{"num_hidden_layers": 12, "hidden_size": 576, "num_attention_heads": 4, "num_key_value_heads": 4, "head_dim": 64, "intermediate_size": 2304, "vocab_size": 16384, "hidden_act": "gelu", "norm": "layernorm", "norm_place": "pre", "norm_eps": 1e-06, "positions": "alibi", "qk_norm": false, "attn_scale": 0.125, "bias": "all", "tie_word_embeddings": true, "parallel_block": false, "extras": ["capped logits"], "init": "normal", "init_std_qkv": 0.0173, "init_std_o": 0.0259, "init_std_up": 0.0173, "init_std_down": 0.0, "optimizer": "muon_variant", "learning_rate": 0.0059, "lr_mult_o": 0.907, "lr_head": 0.00816, "max_grad_norm": 0.5, "warmup_steps": 200, "schedule": "wsd", "decay_fraction": 0.943, "decay_shape": "linear", "final_lr_fraction": 0.0, "batch_tokens": [65536, 131072, 196608], "max_seq_len": 512, "doc_mask": true, "train_tokens": 1170000000, "max_steps": 9960, "dataset": "wikipedia_en"}
MLP neurons of a small language model. Each row is named by its layer, matrix (up: input weights; down: output weights) and neuron, and shows model dimensions 48-143. Each number is 128 + 24 x the weight over its row's rms, rounded and kept within 0 to 255.
Before each neuron's rows, "fires before" lists the tokens most often just after its 100 highest values on Wikipedia text that the model never trained on. A number after a token or word is its count.

fires before: "1" 15, "2" 14, "5" 9, "7" 8, "3" 6
L4.up819 [ 83 128  93 142 145 129  81 145 128 126 128 113 118 148 164 116  96 145 144 158 123 121  87 111 136 143 136 102 172 131 124 143 126  86 122 151  97 111  82 100  78 111 147 163 126 140 149 192 129 161 171 138 108 126 143 151 161 169 120 106 131  91 125  95 113 135 117 141 108 137 126 120 138  88 145 161 134 111 155 144 152 106 118 113 133 131 136 113 104 179 132 164 133 144  78 143]
L4.down819 [ 84 151 125 123 120 126 164 135 137 135 131 104 138 103 126 173 148 176 155 103 120 131 129 119 159  84 118 167 131 111  91 112 158 144 120 105 107 153 110 116 124  96 110 124 118 109 138 104 160 146 139 115 113 113 123 104 118 134 102 164 174 133 149 135 112 158 144 159 140 132 146 158 138 143 161  98 118  99 144 104 131 140 120 143 134 146 152 148 148 137 129  57 127 147 163 129]

fires before: "0" 17, "2" 17, "5" 16, "1" 14, "3" 9, "4" 6
L3.up1659 [170 118 112 150  98 109 164 128 110 123 178  91 125 122 109 177 134 109 111 158 101 165 136  99 116 184 116 132  93 138 103 155 132 144 132 114 113 155 110 139 146 153 164 152 109 171 108 125 186 138  96 113 104 113 131 146 137 138 103 120  92 139 125 139 128 105 156 127 100 130  78 192 159 110 172 136 140  98 121 125 150 127 141 125 135 107  78 111 155 132  81 103 113 124 167 146]
L3.down1659 [127 109 106  70 137 130 106 118 124 140 144 123  94 140 144 158 151  81 143 118 145 116 118 178 125 130 131 119 113 143 105 134  80 108 128 110 123  94 148 134 100 103 114 142 143 100  93 154 133 147 148 118 159  96  70 114 133  56 134  84 142 111 120 115 130 117 144 149 107 151 155 168 125 130  89  95 149 138 115 137 101 133 118 102 139 149 129 119  99 158 132 108 109 121 122 111]

fires before: "2" 29, "1" 17, "3" 9
L4.up1000 [186 142 144 160 117 146 135 138 144 123 103 139 101 137 117 150 124  92 114 120 119 137 127 140 107 171  95 164 104  70  94 109 105  97 159 173  98 152 119  97 154 160 109 155 148 115 168 176 153 169 151 144 152 133  98 105 137 109 132 146 140 116 127 119 152 117 129 148 117 141 136 110  52 127 169 145 101  83 175 113  96 136 161 157 109 166 140  75 147 132 137 106 108 121 126 100]
L4.down1000 [136 141  94 105 138 104 140 105 116 155 151 149  93 117 113 142 117 112 133 148 158 119  90 165  93 112 158  98 105 141 111 144 128 157  85 136 153 111 122 132 130  93 150 125 134 114 110 108 124 130 166  96  99 138 170 137  78 134 109  82 136 127 126 100 162 159 139 126 145 105 138 121 156 133 118 114 122 105 114 142 113 128 133 135 142 130 145 140  89 129  93 110 105  84 102 127]

fires before: "3" 20, "2" 18, "1" 13, "6" 11, "4" 9, "7" 7
L3.up386 [123 181  87 149 176 152 155 159 120  99 152 117 126 129 175 114 126 156 133 125 165 131 132 144 181 128  99 148 122 167 163 132 153 118 119 164 146 113  96 144 139 116 138 110 114 100 134 121 139 154 120 142 113  62 103 122 161 143 154 147 189 125 160 146 117 121 156 163 170 117 116 128 117 128 125 191 107 111 131  86 115 135 128 117 104  81 177 140 161 132 108 124 103 129 125 120]
L3.down386 [129 133 151 122 139 121 102 151 146 147 112 112  88 107  87 119 115  99 108 115 117 109  98 162 172 116 107 118 139 142 112 108 116 128 124 107 124 191 106 166 114 158 138 195 158 134 139 175 137 142 114 125 130 100 136 109 150 112 118 134 130 147 174 134 109 145 120 121 150 106 135  84 145 105 132 116 133 109 147 114 143 134 115 128 138 125 125 100  98 123 124 113 163 140 115 161]

fires before: " " 63, "1" 4
L3.up467 [109 145 132 109 157  85  97 159 119 159 152 124 120 153 154 139 123 127 109 163 147 111 135 137 111 135 106 122 106 117 130  92 142 108 164 161 112 149 120 172 110 124 119 155 150 124 163 144 129 109 141 177 103 142 129  98 111 147 128  71 129  92 143 119 150  97 176 150 121  94 180 180 114  72 108 125 148 145 136 137 131 148 111  75 107 137 114 138 112 119 144 142 136 165 142 120]
L3.down467 [117  95 115 123 153 142 105 145 118 155  95 150  95 100 129 111 137 143 139 158  99 156  92 107 185 121 116 127 113 160  76 125 117  98 148 135 118 142  79 132 120 106  85  78 118 116 155 121 137 102 145  95  76 128  95 130 126 120 144 162 143 189 122  83 141 106 128 146  95 126 126 166 133 164 138 112  67 119 148 145 137  85  89 155 111 118 106 139  75 112 103 136 137 113 151 121]

fires before: "|" 41, "enia" 8, " place" 5, " |" 4, "2" 4
L4.up1352 [185 113 115 107 132 159 147  96  97 169 139 127 129  94 146 120  91 169  98 156 170 133 141 116 148 130 104 108 125 157 112 116 134 148 108 159  89 170 100 129  92 140 169  86 137 156 176 126 107 101 124 127 143 121 158 178 151 133 109 141 105 123 102 101 136 122 118 166  93 123 126 111 138 108 110 127  94 139 135 146 160 137 186 152 161 118 103 104 131 118 126 148 126  88 160 111]
L4.down1352 [170 102 137  97 142 156 138  79 101 121  87 124 101 169 127 157 106 150 151 188 134 157 113 142 110  89 140  91 157 143 107 156 128 183 121 112 123 103 167 147 144  91 128 130 107  88 123 153 173 109 165 107 116 128 100 107 115 141 110  99 119  86 124 113 146 106  66 102 129 116  92  92  95 186 174 124 132 126 133 151  84  59 122  94 164 112 109 146 109 110 160  78 108 121 119  98]

fires before: "==" 31, "The" 9, "===" 9, "In" 4
L4.up1647 [152 161  81 123 127 151  98 114 117 141 156 118  83 118 146 127 151 152 170 167 143 143 141 135 135 124 125 147 109 126 127  87 125 126  83 136 146 109  93 186 155 159 115 157 100 101 107 103 164 121 109 111  96 122 123 122 124  94 104 128 148 154 145 116 177 153  83 142 128 109 123 117 125  99 131 136 139 163 165 134 142 112  90 169 136 114 145  81  98  99 136 122 179 161 120 131]
L4.down1647 [  0  92 106 138  69  96  99 168 143 178 143 129 118 148  79 148  80 157 137 149 130 161 156 138 149 130 123 138 131 145 105 108 157 125 134 124 153 167 134 180 167 118 124 139 149 120 131 144 133 156 159 120 128 147 121 102 136 120 130 165 161 104 144 140 150 134 106 144  96 137 146 113 105 141 132 142 110 140 149 139 152 125 109 139 113 153 115 132 201  98 111 135 127  95 118 152]

fires before: "==" 34, "===" 15, "The" 7
L3.up287 [107 140 153 111 107 126 118 136  89 145 173 108  77 117  97 100 120 143 157 123 130 160 164 113 132  97 122 122 122 121 138 119 136  93 160 154 142  89 133 119  68 119 108 120 117 140 182 112 110 165 134 101 113 138 105 157 175 135 112 114 145  97  85 154 157 141 123  95 152 142 108  72 121 149 138 159  89 112 119  89 142 130 142 120 107 153  87  78 111 124 137 168 119 156 100  81]
L3.down287 [ 51 134 110 163 164 139 102 153 144 108 123 141 139 113 151 106 129 130 123 139 112  83 107 170 143 142 133 115 142 115 113 137 141 160  98 127 120 126  87 122 169 113 114 150 170 137 102 133 138 140  81 141 158 110 125 107  91 152 140 118 123 156 155 105 140 139 150 123 132 134 154 116 115 124 146 131 140 140 159 147 117 129 149 112 122  79 148 137 140  71 149 100 148  99  90 155]

fires before: " " 48, ":" 7
L3.up1824 [122 123 107 118 183 102  86  75 118 145 143 173 144 153 132 114 134 114 140 156 102 123 163 105 123 153 156 134 128 162 126 135 100 142 165 135  74 169 143 136 184 130 113  87 172 108 180 104  77 155 119 120 126  98 117 114 161 116 140 157 141 148 121 136 163  97 187 117 124  35 142 131 122 141 136 143 104 149 152 123 137 110 143 150 147 133 171 170 124 126 144 121 141  86  89 122]
L3.down1824 [142 104 140 149 152  96 122 127  96 103 133 113 132 117 145  70 110 154 129 102 115 164 125 117 117 112 145 133 104 117 138 161 134 157  80 110 140  93 137 127 164 128 119 124 129 120 159 183 114 149 153 100 105  86 106 174  93  97 107 134 142 158 120 114 132 127 154 154 103 136 157 131 149 145  81 134 107 135 169 148 110 119 142 144 148 107 162 131 108 120 109 117 150 103 143 136]

fires before: "|" 47, "-" 8, " Great" 6, " –" 6
L3.up1667 [139 106 159 146 162 139  94 178  81 105 115 161 110 137 138 145 180 116 116 112 151 125 111 119 137  97 104 159 103  94 130 121 143 101 140 138  97 121  95 122 119 143  86  98 115 152 135 113 136 127 161 142 108 114 131 160 134 145 136 133 110 180 107 143 137 147 119 147 130 132 121 131 116 142  65 150 119 139 122 132 157 112 102 151 116 157 131 135 165 141 165 140 139 102 166 165]
L3.down1667 [  6 145 163 182 137 152 185 160 111 107 112  94 127 129 106 194 112 102 120 139 125  78  90 160 133 170 116 129 101  91 110 154 137 145 142 109 107 113 127 129 134 126  87 107 159  98 127 151 137  92  80 156 131 122 115 133 126 144 126 131 138 149 147 152 151 130 125 110 151 130 133 153 121 152 111 106 111  88 106 110 118 121 122 137 121 111 100 111 153 115 122 170 129 148 152 151]

fires before: " " 38, "4" 7, "3" 6, " |" 5, " |\n" 5
L4.up1986 [171 131 127 118 141 124 119 137 137 146 101 138 153 139 119 105 107 122 147 129 179  87 126 136 125 146 134 131 115 111 126 117 131 104 149 114 116 131 109 152 122 115 132 137 121  75 141 157 107 132  57 138 138 153  95 134 164 163 164 123 113 131 136 139  91 138 128 133 104 110 126 126 116 134 142 124 114 185 104 170 105 139 164  96  89 136 170 115 131  94  80 127 122 150 117 101]
L4.down1986 [128  80 133 160 139 100 111 139 107 117 163  88 124 139 112 127 120 146 140 164  94  88 117 149 167 119 129  60 146 153 120 128 147  79 117 187 117 126 140 102 106 137 130 124 112 157 150 126 101 105 114 112 123 159  97 153 144 138 104 121 127  94 140 157 172 150 167 135 148 133 113 137  83 149 175 131 156 117  96 119 125  95 197 139 150 123 133  89 120 119 155 147 128 161 139 155]

fires before: "0" 19, "2" 17, "1" 16, "3" 13, " " 11, "–" 4
L4.up2246 [138  99 114 171 140 130 158 135 133 127 118 115 118 126  91 138 138 120 136 166  63 124  78 145 158 109 117 117 153 120 164 171 132 124 137 195 146 109 158 155 115 139 135 128 150 143 114 159 130 137 131  77 107 135 134 140 122 160 103 125 133 131  99 104 145 149  87 130 133 136 107 152 137  94 114 154 168 116 117 103 159 142 119 133 135 164  75 117 140 190 101 146 121 111 117 124]
L4.down2246 [114 100 144 144 175 144  98 114 118 165 149 131 145 106 159 112 105 156 165 106 128 112 135 110 145 105 113 134  65 132 141 127 142  94 144 129 140 127 106  89 112 114 140 123 121 124 126 109 156 167 138  92  91 115  62 143 135 153 143 153 153 112 112 150 120  95 159 137 124 152 114 107 136 151 113 101 146 133 146 144 108 126 116 136 110 162 134 139 116 107 133 107 132 141 160 112]

fires before: "==" 31, "The" 12, "===" 10, " " 4
L4.up1569 [ 84 183 121 132  83 121 118 135 135  91 149 150 141 165 118 109  99 169 185 148 111 173 120 127 117 114 134 144 162 116  96 108 115 136 112 167 108 143 101 129 132 174 114 163  98 118 115 130 135 149 131 139  86 156  93 111 144 139  86 124  87 125 139 104 103 133 124 110 118 122 161 122 122 159 115 155 121 182 152 132 183  89 114 126 132 153 109 160  98 125 165 119 135 123 166 118]
L4.down1569 [ 52 107  75  96 183 123 137 109 165 119 157  92 116 110 147 148 173 134 107 159 129 119 131 161 165 121  74  94 146 134 149 155 126 139 137 143 145 123 115 123 102 125 127 123  92 139 131 141 114 152 132 143 153 109 107 112 156 127 125 124 121  84 134 164 113 125 138 104 143 116 125 115 116  78 149 152 146  91 150 129 116 127 154 143 108 122 187 162 153 123 159 120 123 143 122 129]

fires before: "==" 35, "The" 8, "===" 8, "In" 5
L4.up926 [144 123 130 140 137 114  89 157 112 133 136 125  91 113 187 112 137 161 160 140 132 137 179 113 128  58 123 140 137 150 161 157 116 123 115 136 139 162 146 186 129 157  96 146 104  87 112  99 133 124 152 101 151 108 125 114 132 165  72 126 162 117 119 119 131 133 119 100 147 118 135 116 129  99 160 132 117 130 129 139 125 104 117 142 134 151 125 123 128 127 151 109 177 154 148 110]
L4.down926 [ 31 135 133 144 163 122 113 137 100 139 133 131 124 130 108 104 116 118 138 109 137  71  98 159 112 174 105 113 132 141 122 153 163 141 147 150 156 112  88  92 101 116 137 121 135 122 148 156 127 162 122 110 129 139  68 154  82 115 131 107 143 111  98 157 118 124 169 142 115 112 130 148 115 112 144 149 157 133 168 141 133 114 140 106 125 154 133 130 137  96 134 122 107 109 123 134]

fires before: ":" 49, " |" 27
L3.up862 [107 161  84 173 126 136 114  92 144 145 135 109  99 142 100 104 128 147 142 143 128 121 119 129  88 172 133 142  89 124 131 109 122 133 151 109 110 150 100 147 171 143 113 144 131 142 111 106 158  86 140 140  97  96 152 113 150 158 136 149 145 137 158 161 153 157 130 135 105  81 111 134 130 104 170 163 116 102 142 129 137  70 124 134 115 149 145 159 107 172 133 114 136 134 160 125]
L3.down862 [126 142 136 162  98 115 168  47 132 110 134 115 150 144 136 113  97 109 153 133 136 117 147 168  98 160 112 142 134  80 134  66 105 148 143 139 149 106 129 107 156 143 127 115 139 135  92  83 134 113  94 163 128 129 138 143 125 130 136 152 112  92 138  71 123 144 155 133 113 142 129 106 132 130 120 126 157 100 172 118 123 129 113 153 126 134 161 120 168 114 159 110 147 132 148 123]